Part of a small language model's weights.
Size: 14 layers, 2 heads of 128, vocabulary 4096.
Architecture: RMSNorm before each block, rotary positions, no biases in attention or MLP, normalized queries and keys.
MLP neurons of a small language model. Each row is named by its layer, matrix (gate and up: input weights; down: output weights) and neuron, and shows model dimensions 48-143. Each number is 128 + 24 x the weight over its row's rms, rounded and kept within 0 to 255. A neuron's up and down rows have the sign that makes its largest values positive.
After each neuron's rows, "fires before" lists the tokens most often just after its 100 highest values on Wikipedia text that the model never trained on.

L10.gate613 [122 140 124  72 126 108 138 148 138 108 125 133 145 157 145 124 122 148 161 117  89  96 133  86  98 115 107 123 124 119 135  66 104 130 114  95  62 140 135  78 103 145  99 132 114  95 119 119 118  79 130  86 114 109 180 110 112 125 144 157 135 181 150 178 106 111 147 100 113 149 142 108 125 120 138 116 123 122  90 101 116  85 145 134  93 161  92 140 132 113 150 157 128 147 151 120]
L10.up613 [144 105 150 138  96 105 124 139 166 115 171 101 161 136 152  81 140 140 133 133 144 146 109  86  75 141 112 190 101 165 152 136 127 163 132 130  99 111 128 114 122 148  81 108 162 136 141 111 121 116 148 146 122 126  79 151 112 103 139 126 110 161 119  86 131 100 145 155 157 148 139 125 156 129 179 144 142 161  94 132 105 103 130 133 151 153 114 133 142 125 165 128 130 131 149 105]
L10.down613 [129 125 132 126 106 123 149 177 126 155 117 145 139 115 120 134 122 166 161 135 117 101 118 145 137 123 117 160 161 150 136 115 137 144 126 127 132 113 123 128 110 120 119 105 129 152 120  91 101 136 181 157 142 124 148 117 161 144 140 114 124 152 140 165 104 127 160  81 133  98 129 128 154 101  89 130 116 140 119  90 188 116 187 148 108 120 109  92 109 152 103 122 109 136 144 136]
fires before: "| ", "to ", "(", "– ", "o", ", "

L10.gate642 [155 150 128 136  75 153 124 107 128 114 136 107 143 107 122 135 133 166 137  78 127 131 110 198 133 128  99 103  99 108 119 105  92 134 101 137 135 103 148 134 145 127 121 127 126 118 174 150 166 134 119 151 125 122 151 118 132 121 130 127 103 126 147 135  96 170  95 150 124 126 101 158 108 169 142 170 119 128  92 133 152 169 121 149 146 119  67 151 197 118 137 166 132 121 155 123]
L10.up642 [124  93 109 122  91 131 111 141 118  95  93 129 165 108 100 158 151 131 166  98 133 183  95 130 167 141 102 131 148 111 103 102 104 134 128 130 123 125 131 141 133 116  71 103 123 149 146 126 148 138  96 134  70 116 120 146 107 135 124 142 144 111 166  79 142 133 134 158 129 115  90 118 136 110 128  90 133 133 136 146 182 187  76 164 156 159  74 142  53 138 104 163 148 128 119 146]
L10.down642 [100 109 148  98 155 111 146 156  93 147 169 118 123 145 148 127 142 174 134  93 129  89 108 161 115 122 146 156 132  97 121  91 175 157 158 143 127 138 136 120  95  99 150 103 170  92 138 141 137 112 121  93 170 138 131 147 126 139 108 134 189 117 145 122 160 153 118  88 128  80 121 168 138 132 101 124 119 109 147 142  72 121 153 106 142 118 123 108 105 127 124 168 118  95 152 116]
fires before: "the ", "his ", "a "

L10.gate134 [137 124 135 133 124 136  77 110 152 141 117 110 127 138 113 134 112 147 130  99 118 135 145 110  98 132 152 131 104  69 164  92 133 177 143 138 138 159 149 123 126 126 115 117 106 130 126 102 101 139 105 144 130 108 105 143 116 159 127 115 157 121 149  93 131 153 139 147  97 149 101 142 108 125 168 114 146 145 104 129 132 114 129 107 133 137 106  85 124 136 123 141 141 169 151 124]
L10.up134 [124 107  89  95  99 151  96 180 134 150 100 101  49  81 145 136 106 111 113 135  79  87 142 145 127 121 112 111 150 117 169 127 130 112 123 146  61 126 119 116 124 101 161 117 114 100 155 114 131  96 134 154 114 187 128 127 129 155 106 127  99  86 130 148 139 144 155 175 128 128 133 132 104 154 160 130 120 142 101 134 139 103 105 117 137 118 121 141 135 137  88 146 168 143 121 117]
L10.down134 [123 129 127 138 134 102 135 106 131 109 152  81  95 141 115 117 146 159  98 119 139  86 131 100 135  95 122 174 132 132 142 116 143 130 157 175  91 143  73 114  86 122 168 148 104 122  84 133 122 135 127 171 108 131 148  71 113 124 118 172 155 144 132 116 161 149 220  99 151 136 157  93 110 123 161 105 124 136  95 158 143 138 147 146 124 140 126  92 144 127 121 102 107 190 150 126]
fires before: "- "

L7.gate664 [ 87 147 136 130 116 109 137 113 138 135 126 121  90  49 157 151 142 113 128 123 122  95 187 106 114 136  85 152 132 123 122 114 142 186 134 137 122 100  89  84 111 117 120 166  87 157 118 106 132  94 134 127 108  81 142 126 132 117 165 157 118 129  88 115 162 117 123 191 130 139 148 116 114 135 140 143 132 131 118 130 131 115 104 125 164 165  98 153 126  98 128 108 124 115 147 117]
L7.up664 [ 75  99 132 149 114 122 100 133 123 126 140 105 131 168 123 119 117 145 132 110 105  94 160 123 170 108 110 106 143 146 136 144 118  89 161 159 113 147 135 112 142 118 132 118 120 159 156  88  97 152  80 129 149 126 113 118 113 174  90 168 119 143 127 127 104 120 150 101  74 144 115 152 124 151  82  77  98 139 125 153  91 144 117 150 125 112 125 130 144 125 144 131 145 106 122 113]
L7.down664 [103 125 108 132 123 149 119 168 131 145 193 123 111 157 158 112 126 128 100 102 133 115 105  88 124 129 113 157 137 151 181 100 117 137 153 132 105 108  97 144  82 134 136 144 104 133 133 113 131 134 104 145 147 122 137 113 142 167 105 154 111 159 150  95 115 135 121 107  90 139 161 104 131 133 131 122  84 142 154 145 132 141 116 142 186 148 147 140 132 131  79 163 119 156 126 148]
fires before: "- "

L4.gate119 [114 116 153  94 108 151 139 140 144 151 125 105 134 132 153 154 101 129 146 109 136 124 128 140 104 113 146 153 130 146 164 125 126 147 152  89 125 163  60 102 129 158 101 102 130 152 120 111 151 129  97 116 133 125 142 141 123 120 128 117 163 138 177 109 126 149 122 146 132 125 110 131 122 120 108 121 147 149 131  93 110 133 146  93 126 143 106 146 122 174 127 164 157 114 162 117]
L4.up119 [ 98  87 142 148 115 121  95 131 116 103 132 105 134 161 126 147 117 132 131 121 153  79 169 157 145 122  91 120 164 141 118 132 124 115 142 112 165 130 114 129 170 126 121 107 129 123 146 126 134 150 162 120 172 127 125  96 149 131 102 164 126 107 136 113 150 130 148 150 104  98 130  94 154 143 111 105 192 153 100 108 146 155  91 116 161 134 177 153 127 141 131 154 101 141 126  91]
L4.down119 [112 100 126 121  82  88 115 123 126  92 101 127  80 149 107 136  89 162 143 117 173  86 166 187 118 105 141 133 134 112 122 129 131 144 132 123  89 104 120 101 136 161 149 111 135  89 110 118 146 128 136 120 153 118 148 123 141 115 144 184 177 108 153  76 185 151 110 128 139 142 125 143 145 117 124 110 151 139 117 140 131 144 123  90 174 136 110 129 120 150 142 146 101 137 150  93]
fires before: "- ", "."

L6.gate600 [146 110 136 128 124 125 110 150 120 129 108 132 113  98 120 155 126 151 130 174 123 122 130 121 118 179 142 153 140 179 106 135 122 111 122 130 118 144 112 126 150 120 133  97 146 156 123 143  90 169 122 143 129 127 143 178 122 152  83 139  66 173 151 120 137  73 154 143 166 123 115 136 133 136 156 102 132 109 136  99 156 142 137 142 127 140 109 174 134 130 117 141 103 105 145 141]
L6.up600 [122 109 133 148 115 149  97  88 162  81 122 138 113  97  83 131 126 127 139 160 124 130  98 122 124 137 128 127  97 115  97 145 118 120 148 111 114 129 139 115  88 144 147 143 102 104 134 136 132 111 104 138 132  89 161 103 165 100 110 104 127 106 128 128 134 184 162 149 130 138 161  96 127 123 122  73 122  91 118 131 106 154 101 138 128 149 124 154 132 141 151 141 145  99 126 104]
L6.down600 [146 167 113 167 153  86 137 103 125 110 142 117 141 148 135 154 142 153 131 133 121 125 127 176 191 101 108 160 159 130  69 111 149 129 119 132 139 123 114 112  95 124 130 128 136 115 116 148 110 124 115 126 156 113 130 131 120 117 112 118  99 106 165 129 156 129 138 124 117 141 127 171 115 128 159 104 145 108 165 182 154 134 127 169 138 152 110 140  70  90 149 131 147 149 132 112]
fires before: "the ", "them ", "his ", "ard ", "s "

L6.gate613 [ 94 117 130 103 127 122 120 158 110 126 132 126 161  98 144 144 107 129 125 127 155  63 194 150 109 158 107  97 148 140 148 140 137 132 130 146 148 134 126 118 101 146 128 113 138 113 122 140 135 126 115 138 126 110 144 100 115  97 150 108  98 152 101 156 116 162 107 149 151 132 125  80 211 110 143  94 140  87 106 138 109 108 108  98 125 141 113 141  97 130 149 137 162 106 112 138]
L6.up613 [167 129  74 124 131 146 106 104 132 146 120 134  83  85 133  94 100 142 169  66 130 130 133 100 127  91  97 128 100 143 124 145 149 136 133 108 144 143  93 102 116 131 101 134  90 144 138 131 120 130 131 164 139 140 108 133  90 119 186  97 150 149 111 141 191 149 122 184 175  99 122 116 122 110 129 169 148  75 119 101 121 121 109 105 149 108 128 113 127 133 123 131 128 150 138 128]
L6.down613 [ 99 147 150 169 113 138 141 126 142 128  96 146 144 118 132 100 126  93 161 113 170 126 129 159 127 112 148 116 141 135 143 103 105 166  44 187 138 124 113 138 119  73 140 106 138  93 125 122 144 153 110 123 115 103 132 106  94 166  96 140 100  88 138 119  89 125 130  95 122 138 104 188  82 118 109 119 138 112 149 111 136 147  93 166 163 129 122 109 171  99 127 126 117 127 153  73]
fires before: "the ", "a ", "in ", "by ", "his ", "to "

L5.gate459 [109 124 125 102  88 114 143 125 161 101 133 129 154 152 107 104 119  90 104 177  99 169 139 149 169 180 110 100 105  84 137 129 142 135 137 124 136 133 134 147 137 132 165 109 144  85  92 154 106 113 101 138 152 108  94 126 112  93 135 110  87 136 163  73 152 120 157 102 143 151 112 111 156  97 161 112 121 121 137 146 123 163 155 150 121 113 169  96 143 129 100 148 128 148 109 111]
L5.up459 [136 134 145 107  89 101 148 119 135 104 135 110 164 155 109 131 108 115 148 138  84 144 122 117 126 138 118  83 117 127 141  89  82 177 134 145 147 156 134 140 118  91 176 156 146 120 127 153 104 155 111 136  96 121  88 122 130 103 141 129 119 113 158 100 126 131 158 119 109 163 126 160 159 139 151 104 181 130 163  85 125 134 138 142  93 123 127  98 141 133  90 113 100 159 133 129]
L5.down459 [156 102 128 105 138 113 118 107 119 128 132 104 153 114 154  98 150 120 146 127 105 165 154 120 124 125 113 117 104 163 135 110 152 130 137 173 136 206 129 144 115  91 147 120 135  83 168 127 117 134 130  96  88 109 139 164 109 117 118 109 121 137 128 107 165 152  97 101 172 123 155 207 103 135 153 135 138  87 126 117 111 109 156 155 124 121 126 135 144 112 135 188 176 158 140 147]
fires before: "–", "to ", "| ", "); ", ", "

L4.gate478 [124 112  92 104 118  97  94 148 152 115  93 122 155 131 154 111 127 123 133 145  95 146 114 119 113 170 117 139  64 116 127 184 130 146 153 114 126 133 145 135 157 102 157 140 117 161 112 144 164 128 121 100 129 166  94 137 111 113 144 134 156 127 169 159  91 139 155 171 135 135 105 112 147 145 120 109  87 171 127  87 158 125 132 139 122 100 150 153 134 160 137 102 177 146 127 181]
L4.up478 [132 127 125 114  79 140 137 118 144 176 123 135 140 126 140  96 112 134 137 103 111 154 122 133 124 146  99 140 102 119 160 136  99 181 152 107 111 158 108 101 100 159 123 143 128  96 189 114 123 126 106 129 131 151 112 103 148 130 118 117 104 141 133 139  97 155 116 129 115 149 162  81 120 134 169 151 152 126 116  89 113 132 142 156 137 145 111 157 102 117 127 133 152 124 104 166]
L4.down478 [115 175 113  77 110 115 132 134 110 119 117 115 130 125 148  67 109 123 144 123  96 146 153 158 176 125 126 120 173 143 120  97 139 124 124 117 130 134 112 131 172  69 123 143 132 131 176 135 153 120 137 132 129 130 121  88 139 157  86 162 120 119 101 154  91 184 127 107 145 156 126 138 110 100 125 139 119 142  86 112 118 120 160 112 168 167 115 100  90 106 170 153 157 156 116  96]
fires before: "to ", ", ", ".", ". ", "he ", "and "

L10.gate1010 [ 93  93 144 117 152 135 116 149 110 140 162 114 118 116 117 154 118 107  83 147  98 134 139 123 112 155 138 112 142 114 122 162 148  83 169  88 158  98 130  75 119  85 146 129 136 109 142 169 104 112 142 135 105 143 136 155 114 110 149 126 116 122 112 149  98 100 145  82 175 166 100 122 115 134 125 148 128 100 123  86 115 132 151 140 146 137 151 154 126 138 103 141 181 148 128 123]
L10.up1010 [ 86 101 136 103 158 109  79 135 135 136 114  67 148 145 150 113  85 131 158 170 170 148 125 112 130 140  92 126 119 154 154 135 139 169 137  87  93 123 143 171 125  82 150 154 132 152 158 109 136 127  89 136 110 157 146 159 118 107 124 141 111 153 104 116 118 117 147 122 130 160 136 135 130 126 147 110 164 175 120 108 129 106 115 144 103 196 163 139 121 125 126 144 147 140 110  81]
L10.down1010 [142 142 132 148 141  87 109 126 172  92 124 144 162  74  71 111 124 133 135 111 170 131 159 111 118 116 160  97 132 128 135 103 140 149 134 174 141 158 174 148 113  88  83 136 126 135 152 136 105 147 127 112 124 125  99 125 128  86 115  83 143 138 128 125 171 132 156 133 141 159 167 157 121 100  75 131 112 129 153 105  95 122 100 173 123 142 123 136 138 122  95 127  97 160 130 126]
fires before: "to ", "and ", "century "

L7.gate476 [181 123 138 123 162 120 125 130  99 156 111 113 104 146 106 139  78 132 143 106 126 138 139 139  89 112 142 116 159 138 117 135 138  97 128 129 162  95 105 113  97 165 163 181 102 142 130 111 102 163 162 113 105 111  87 149 137 126 116 180 158 136 141 140  94 133 103 141 107  99 104 122 100 150 154 134 124 150 124  87 119 138 177 113 140  98 131 167 157 104 159  89  88 167  94 137]
L7.up476 [147 141  96 142 116 176 103 137 121 166 140 163 114 108  94 107 123 106 132 144 107 122 124 119  78 153  86  88 118 140 102 132 139 127 100 156 100 114 127 130 152 107  90 158 130 104 106 174 133 151 113 167 131 152 157 134  90  99 121 130 141 138 157 114 141 123 147 154 143 126 124 140 132 142 186 127 172 144  91 141 100 124 124 126 121 138 108 124 125  78 114  99 177 138 190 111]
L7.down476 [147 207 138 111 198  79 120 161 147 172 129 103 135 124 122 135 123 121 143 121 133 115  97 141 136 172 150 158 107 150 111 120 148 116 103 148 133 116 135 160 171 146 132 133 115 150  93 147 116 118 119 133 108 102 142 158 158 128 114 115 115 106  92 113 113 108 158 129 124 118 119 171 107 157 161 155 174  86 124 159 144 151 150 122 139 150  66  87 116 116  88 112 134 115 112 100]
fires before: "(", "July ", "April ", "March ", "ville "

L4.gate493 [126 153 186 152 121 116 118 118 107 120  95 154  77 130 145 129 109 104 145 103 135 107 120 148  91  61 120 127 133 105 109 141 150 127 149 168 153  96 129 131  94 110 129 115 128 122 121 145 129 128 124  81 146 163 147 158 161 112  98  69  98 168 141 131  98 156 118 182  99 138 141 130 129 116 150 145 126 123 120 123 101 107 138 153 164 169 118 120 126 152 146 136 132 162 122 115]
L4.up493 [136 129 151 132 172 162 117 123 141 125 156 166 103 152 113 118 145 121 152 124 108  86 169 145 134  92  66 131 130 110 115 125 109 133  92 116 156 114 141 115 142 138 124 120 131 142 157 166 127 172  95 121 126 139 148 141 160 106 111  81 143 133 121 146  97 163 100 119 125 157 126 113  94 132 125 168 104 146 134 145  89 119 138 135 177 141  99 135 109 109 111 182 147 142  96 109]
L4.down493 [117 117 119 144 152 141 100 153 136 124 165 152 125 128  85 135 167 119 137 127 150 150 146 146 135 122  84 112 155 148 146 124  62 124  77 131 166 129 112 132 126 129 157 153 131 127 118 163 121 127  81 121 145 160 126 103 157 117 141 133 150 137 137 150 117 146 131 115 130 159 130 147  93 127 108 131 117 147 105 149 102 131 117 119 203 139 127 127 101  98 117 109 103  94 137 103]
fires before: "a ", "an ", "a", "i ", "o ", "t "

L5.gate118 [153 133 136  64 161  99 117 161  94 128  89 163 158 131 143 148  99 152 133 146 123 119 114 129 164 106 122 125 126 135  82 122  95 121 113 140 190  76 157 157 122 173 126 160 122 118 144 141 132 102 103 168 124 117 145 124 101 176 113 172 111 131 131 130 113  84  87 126 100 124 115 108  92  96 121 112 129 163  91 150 149 105 147 114  93 102 164 142 106 123 160  95 115 101 136 116]
L5.up118 [127  94 159 151  89 158 133 159 115 111  80 108 155 107 118 114 116 168 151 156 146 122 120  73 155 165 134  89 153 117 136 164 135 116 148 114  93 156 109 163 124 125 129 121 171 136 130 125 112 149 133 145 152 124 147 139 102 127  95 181 133 128 126 142 125  89 149 121 139 137 104 165 127  97 141 106 116 186  87 107 102  96  84 152 117 103 111 136 184  83  91 110 138 140 111 121]
L5.down118 [116 113 165 138 171 150 147 107 141  84 128 185 133 158 106 177 118 133 101 185 143 124 140 114  95 120 162 123  98 116 117 155 143 116 151 158 161 147 142 179 105 105 141 127 165 120 140 134 107 133 109 126 172 114 151 116 144  97 104 120 112 139 132 130 178 130 113 100 108 118 117 160 127 131  98 104 133 152 111 142 167 132 113 134  88  95 154 131 104 122  91 163 159 125 137 101]
fires before: "| ", "|", "(", "c", "."

L3.gate99 [151 130 149 167 145 138 141 172 115 154 168 128  92 112  86 163 136 137 127 123 154  96 176 149 101 166 123 150 121 125 115  99 121 115 129 100 176 102 159 140 131 140 170 149 163 118 143 151 126 145 136  89 148 133 162 108 106 102 154 153  97 121 130  94 137 113 109  97  84  72 134 122 157  97  99 128 140 130 124  83  97 140 120 130 124 105 176  89 129  99 134 192 133 113 106 114]
L3.up99 [119 145 117 146 168 139 146 145 140 132 138 138 110 145 109 103 133 136 149 133 131  91 117 107 130 180 140 124 119 105 149 116 120 150 122 140 108 140 150 125 133  87 149  91 157 116 140 116 107 137  91 148 187 137 157 146 139 159 145 116 107 128 112 137 121 117 142 127 160 139 156 141 190 136 168 148 170 156  90  91 112 108 126 167  98 171 148 148 126 152  77 139  82 142 127 104]
L3.down99 [128 157 129 144 184 126 160 114 142 120 132 163 122 139 132 100 142 117 122 106 146 101 114 138 103 144 149 133 136 126 158 172 147 107 160 134 175 132 148 161 159 103 128 115 138  90 151 100 163 146  85 145 121 109 120  83 144 139 125 116 159 122 103 117 139 138 149 107 130 150 142 127 171 122 142 145 104 107 125 130 138 127 134 146 145 161 110 156 100 156 137 173 101 128 106 120]
fires before: "| ", "|"

L5.gate290 [ 99 148 137 137 122 151 122 136 131 132 112 137 108  89 123 144  96 142 160 102 128 138 113 111 134 132 121 102  97 118 147 152 140 188 176 127 129 105  87 129 144 150 154 130 110 119 109 163 135 143 113 158 130 122 189 112  97 129 119 116 126 128 128 150 145 116 114 134 154 159 126 117  95 123 109 116 101 108 142 139 125  89 131 123 129  63 151 152 134 113 133 144 105 149 115 158]
L5.up290 [112 127 142  77 136 129 128 157 126 146 105  90 149 162 127 148 160 120 106 140 124 116 149  86 160 115 109 133 127 100 113 143 117 143 135 126 112 105 127 100 116 129 142  88 144 142 168 179  96 157 141 111 142 136  93 107 144 116 142 138 112  90 145 134  84 110 105 144 113 141 135 141 123  97 109  97 121 141 182 187  99 147 149  87 128 117  93 137 156  91 118 186 140 129 103  86]
L5.down290 [141 142 128 126 101 154 123 136 113 128 113  86  89 131 141 114 147 146  76 101 130 140 126 130 119 131 122 107 154 137 176 121 118 138 132 103 129 173  86 138 109 116 161 114 130  92 107 109 166 162  82 189 157 120 151 121  83 131 158 153 158  85 128 124 163 129 100  84 160 134  98 151 115 146 124 110 140  90 205 121 124 130  83 138 116 117  97 170 160 149 135 141 111 150 131 133]
fires before: "| ", "\"", "- ", "200", "196"

L10.gate498 [164  98 117 148 113 113 174  72 168 118  96 113 155 125 125 120 122 159 126 128 112 129 144 176 159  90 138 162 172 153 157  90 117 118 114 102 141 135 138 146 128 128 152 123 115 108 118  91 137 115 117 130 123  96 129 137 121 136  91 154  97 107 132 105  89 122 105 124 105 156 158 142 158 103 160 125  96  82 146 162 136  94 159 116 115 151  57 124  96  92 112  95 114 135 156 126]
L10.up498 [131 104 154 128 102 101 157 138 109 118 117 132 118 184 116 119  86 134 127 124 132  62 115 161 123 120 151 168 105 113  97 112 138 120 144 137 129 113 147 126 163 132 124 138 116 113 133 131 141 150 110 132 116 127 182 133 104 122 109 120 124 133 142  92 145 107  97 147 117 155 110 124 113 178 109 143 128 154 157 131 114 162 102 113 144 146 117 114 120 119  94  91 125 136 151 117]
L10.down498 [142 103  81 149 137 156  97 141 143 123 129 130  93 156 145 146 124 126 101 162 134 133  93 132 125 105  95 115 114 107  76 133 174 105 112 131 115  89 121 114 132 120 144 138 109 140 159 117 168  87 118 100 101 136 128 117 123 132  79 114 158 116 130 160 184 147 126  92 154 124 111 148 125  99  67 146 156 142 131 200 125 122  75 159 128 126  98 124 119 140 169 135 124 144 129 135]
fires before: "the ", "of ", "them ", "his "

L10.gate116 [159 120 132 120 144 122 166 108 149 136 113 117 141 119 124 146 123 150  97  95 127 125 182 149 111 131 169 127 169 152  99 113  71  96  77  65 121 121 152 121 131 141 133 182 158 113 133 122 150 140  93 162 140  66 131 169 128 139 108 176 100 166 132  82 136 164 142 140 154 105 141 142 112 146 141 140 139 122 137 106 132 108 138 128 146 136 186  70 154 117 153 140 139 152  98 145]
L10.up116 [116 179 109 145 117 138 130 120 147 120 114 154 116 139 174  98 152 156 144 104 174 157 135 141 102 122 147 108  91 173  98 153 138 111 118  98 154  89 145 143 124 126  80 113 135 130 129 107 154  99 138 153 168 169 149 152  89 141  75 133 132 152 130 130 114 183 150 155 170 132 148 129 143 108 131 147 134  92 132  87 110 136  94 133  96 161 108 147 140 165 139 112 128 147 139 144]
L10.down116 [ 81 113 114  96 169 137 128 152 117 119 135  96 102 136 185 115 145 133 119  99 151 132 162 135 122 113 140 146 108 158 107 125 141 138 158 146 149 105 131 119 182 112  87 106 137 137 120 130 155 126  83 170 101  80 154 129 125 108  95 183 122 129 161  81  87 157 126 113 153 181 134 113 114 103  89 120 118 155  82 153 150 127 117 137 162 135 101 107 114 141 114 120 123  71 173 147]
fires before: "| ", "the ", ","

L6.gate257 [ 72 105 123 135 121  96 152 147 119 123 135 127 162  99  93 149 108 116 152 122 130 136 166 129 130 148 124 118  91 130 111 112 159 156 166 122 139 154 138 121 148 150 143  58 107 103 157 126 123 122 110 122 113 145 160 148 144 112 137 104 117 111 138 145 103 170 128 146 119 173 117 110 147 160 106  69 101 131 166 108 138 147 115 100 124  93 112 157 126 136  96 140 114 125  84 153]
L6.up257 [115 143 137 104 132 114  92 110 138 116 164 186 120 118  99  98 138 139 113 122 101 111 134 148 149 120 126 140 155 138 113 113 155 125 120 135 154 109  93  89 117 115 121 131 124  82 148 133 100 146 129 157 124 102 115 163  95  77 114 133 140 139 142 132 175 161 116 123 113 126  89 129 140 195 102  98 165  79 138 168 117  80 105 126 133 123 128 155 100  99 141 109 136 125 131 156]
L6.down257 [ 85 128  98 141 148 135 103 129 129  99 149 124 102 156 121 114 103 144 145 133 112 145 111 162 131 122 171  94 149 124  74 110 107 136 156 166 107 158 137 149 112 127  95 122 134 114 130 134 146 182  97 157 159 128 106 149 144 151 151 155 161  97  86 118 132 144  95 126 172 161 170 128 130 121 121 144 142 134 132 231 153 116 115 117 128 171 130 126 129 127 121 130 143 100 110 126]
fires before: "the ", "s ", "a ", "The ", "first "

L3.gate670 [120 118 136 158 121  98 123 125  96 112 148  70  82 138 155 149 125 122 129 149 151 105 139 117 117 166 114 127 149 123 110 120 122 154 138 116 162 119 150 147 132 115  74 171 143 129 133 148 141 121 142 120 100 151 133 142 110 136 110 107 147  94 149 136 143 110 143 121 116  79 109 165 107 117 156  96 162 173 184 117 144  74 106 148 117 141 147 103 145 106 138 161 140 112 109 110]
L3.up670 [ 90 106 109 158 143 186 103  95  99 126 136 155 118 142  97 116 163 153 119 137  68  89 115  85 131 168 143 147 139 139 122 116  73 166 106  75 123 112 132 101 105  99 112 133 141 160 116 127 103 113 143 160 117 109  98 143 110 136 116 108  88 121 146 107 165 138 113 125 146 108 139 112 115 132 124 155 154 141 142 170 164  97 172 164 128 116 152 134  94 114 103  99 145  95 138 150]
L3.down670 [122 130 172 135  93 123 133 128 175 129 112  88 148 117 130 149 101  92 129  92 158 125  99 124 140 147  96 115 134 162 137 138 167 151 161 155 126 120 109 141 113 148 122 149 117 146 107 111 136 151 108 116 106 163 157 105 125  73 115 124 111 127 155 167 126 123 121 144 147 102 120 152 145  89 128 201 194 145 120 115 122 114 134 141  96 127 148 149 139 121 108 132 169 152 120 151]
fires before: "| ", "(", "ant", "z"

L10.gate970 [ 98 118 134 137 101  88 146 135 116  78 112 164 141 164 157  96 110 144  94 127  87 166 143 121 125 149 133  87 133 126 130 162 106 154 134  89 147 159 165 119 139 113 130 146 163 148 110 157 114 131 101  95 143  99 109 175  88  81 109 113 120 134 137 104 117 149 145 140 155 141 113 172  97 122 173 136 121 135  84 146 115 154 104 127 125 132 155 128 111 141 150 134 117 139 149 150]
L10.up970 [115 129 157 144 123 108 142  91 148  94 158 124 139 126 138 128 138 130 178 165 100 150 196 168  77 104 102 110 130 152 116 159  99 120 116 147 161 116 145 133 136 107  99 102 106 105 176 114 113 105 154 128  81 142 109 106 116 132  80  93 109 125  89 140 139 111 145 127 113 159 127 140 144 130 117 136 148 141 114 129 157 110 139 157 133 120  94 142 152 141 136 155 131 158  55 126]
L10.down970 [ 89 118 151 139 126 163 131 125 126 120 103 136 105 131 153 161 137 125 148  86 132 182  81 120 106 148 170 105 130 146  85 101 116 110 140 142  94  87 101 168 139 127 152 105 164  78 169 145 112 105 128 153 127 112 126 150 123  87 161 138 138 146  94 126 176 150 122 139 140 107 116 117 107  84 122 124 140 131 125 128 125 115 161 122 118 144 116 125 112 156 162 117 140 164 137 145]
fires before: ". ", ", ", ".", "–"

L7.gate306 [ 94 125 131 106 169 114 130 119 156 107 129 135 127 156 105 164  72 130 148 123 111 138 147 146 128 185 153  91 155 119 114 111  99 108 164 171 140 132 143 122 159 132 125 142 119 121 126 141 112 146  88  99 132 105 109  97 112 106 118 126 118 117 142 171  91 132 153 107 153  96 148 120 110 134 121 140 152 138 142 128 144 115 123 116 175  94 150 120 150 122  94 134 133 128 125 132]
L7.up306 [132 136 186 106 118 134 125 184 123 151 106  82 111 116 158 105 153 115 119 113 112 103 108 116 153  94 113 156 128 100 144 124 119 142  98 144 154  94 107 114 136  99 131 160 143  59 143 131 125 105 121  77 144  95 137 146 159 127 157 143 144 168  85 155 120 104 143 107 129  94 100 100 117 136 139 152 180 157 121  90 134 147 134 138 130 130 121 121 131 124 109 143 102 111 156  83]
L7.down306 [121 119 115 132 128 116 137 140  89 114 114 133  81  67 150 128 140 119 116 143 119 118 141 105 139 164 105 124 162 136 151  85 110 127 176 130 114 135 132 123 119 147 147 107 115 151  98 130 113 143 154 127 127  91 153 131 145 109 128 133  93 126 109 130 131  93 134 170 128 146  85 162 144 116 132 165 108 131  96 112 149  76 154 122 141  94 117 135 150 151 145 107 125 123  97 127]
fires before: "| ", "|---|---|---|---|", ". ", "|---|---|---|", "|---|---|"

L6.gate665 [ 65 135 146 150 146 122 116 155 131 146 129 144 124 133 130 145 101 131 102 114 153 119 169 163 126 123 121 134 164 149 144 123 150 110 103 114 116 170 160 128 122 108 108 121 119 100 150 108 121  66  95 139 105 123  86 154 152 124  96 103 142 120 172 134 138 116  95 160 115 155  97 127 100 145 124 139 118 152 104 132 126 139 110  66 153 125 142 128 117 178  99 176  98  83 126 160]
L6.up665 [ 97  94 107 136  98 141 113 111 149 148 130 117 134 107 136 129 141 124 109  73  94 154  88 136  92 106 140 114 123 108 101 127 145 109 103 116 163 180 128 153  79 143  94 135 125 157 146 136 109 115 122 123 139 111 161 145 111 120 158 115 137  86 150 121 167 141 129 189  80 125 107 144 108 121 145 137 113 131 129 138 147 112 117 124 112 179  94 111 128 180 112 122 104 152 161 164]
L6.down665 [117 141 110 155 108 151 136 169 122 112 115 110 167  96 153 162 116 157 121 144 134 151 134 149  75 110 114  90 140 161 136  76 133 142 115 129 146 110 133 153 105 148 159 108 142 124 105 160 144 147 110 120 117  84 107 106 142 105 113 127 112 112 112 148  27 123 135 141 132 118 174 137 110 164  94 157 144 116 133  88 140  99 120 137 142  99 128  89  99 141 131 112 117 151  84 111]
fires before: "the ", "a "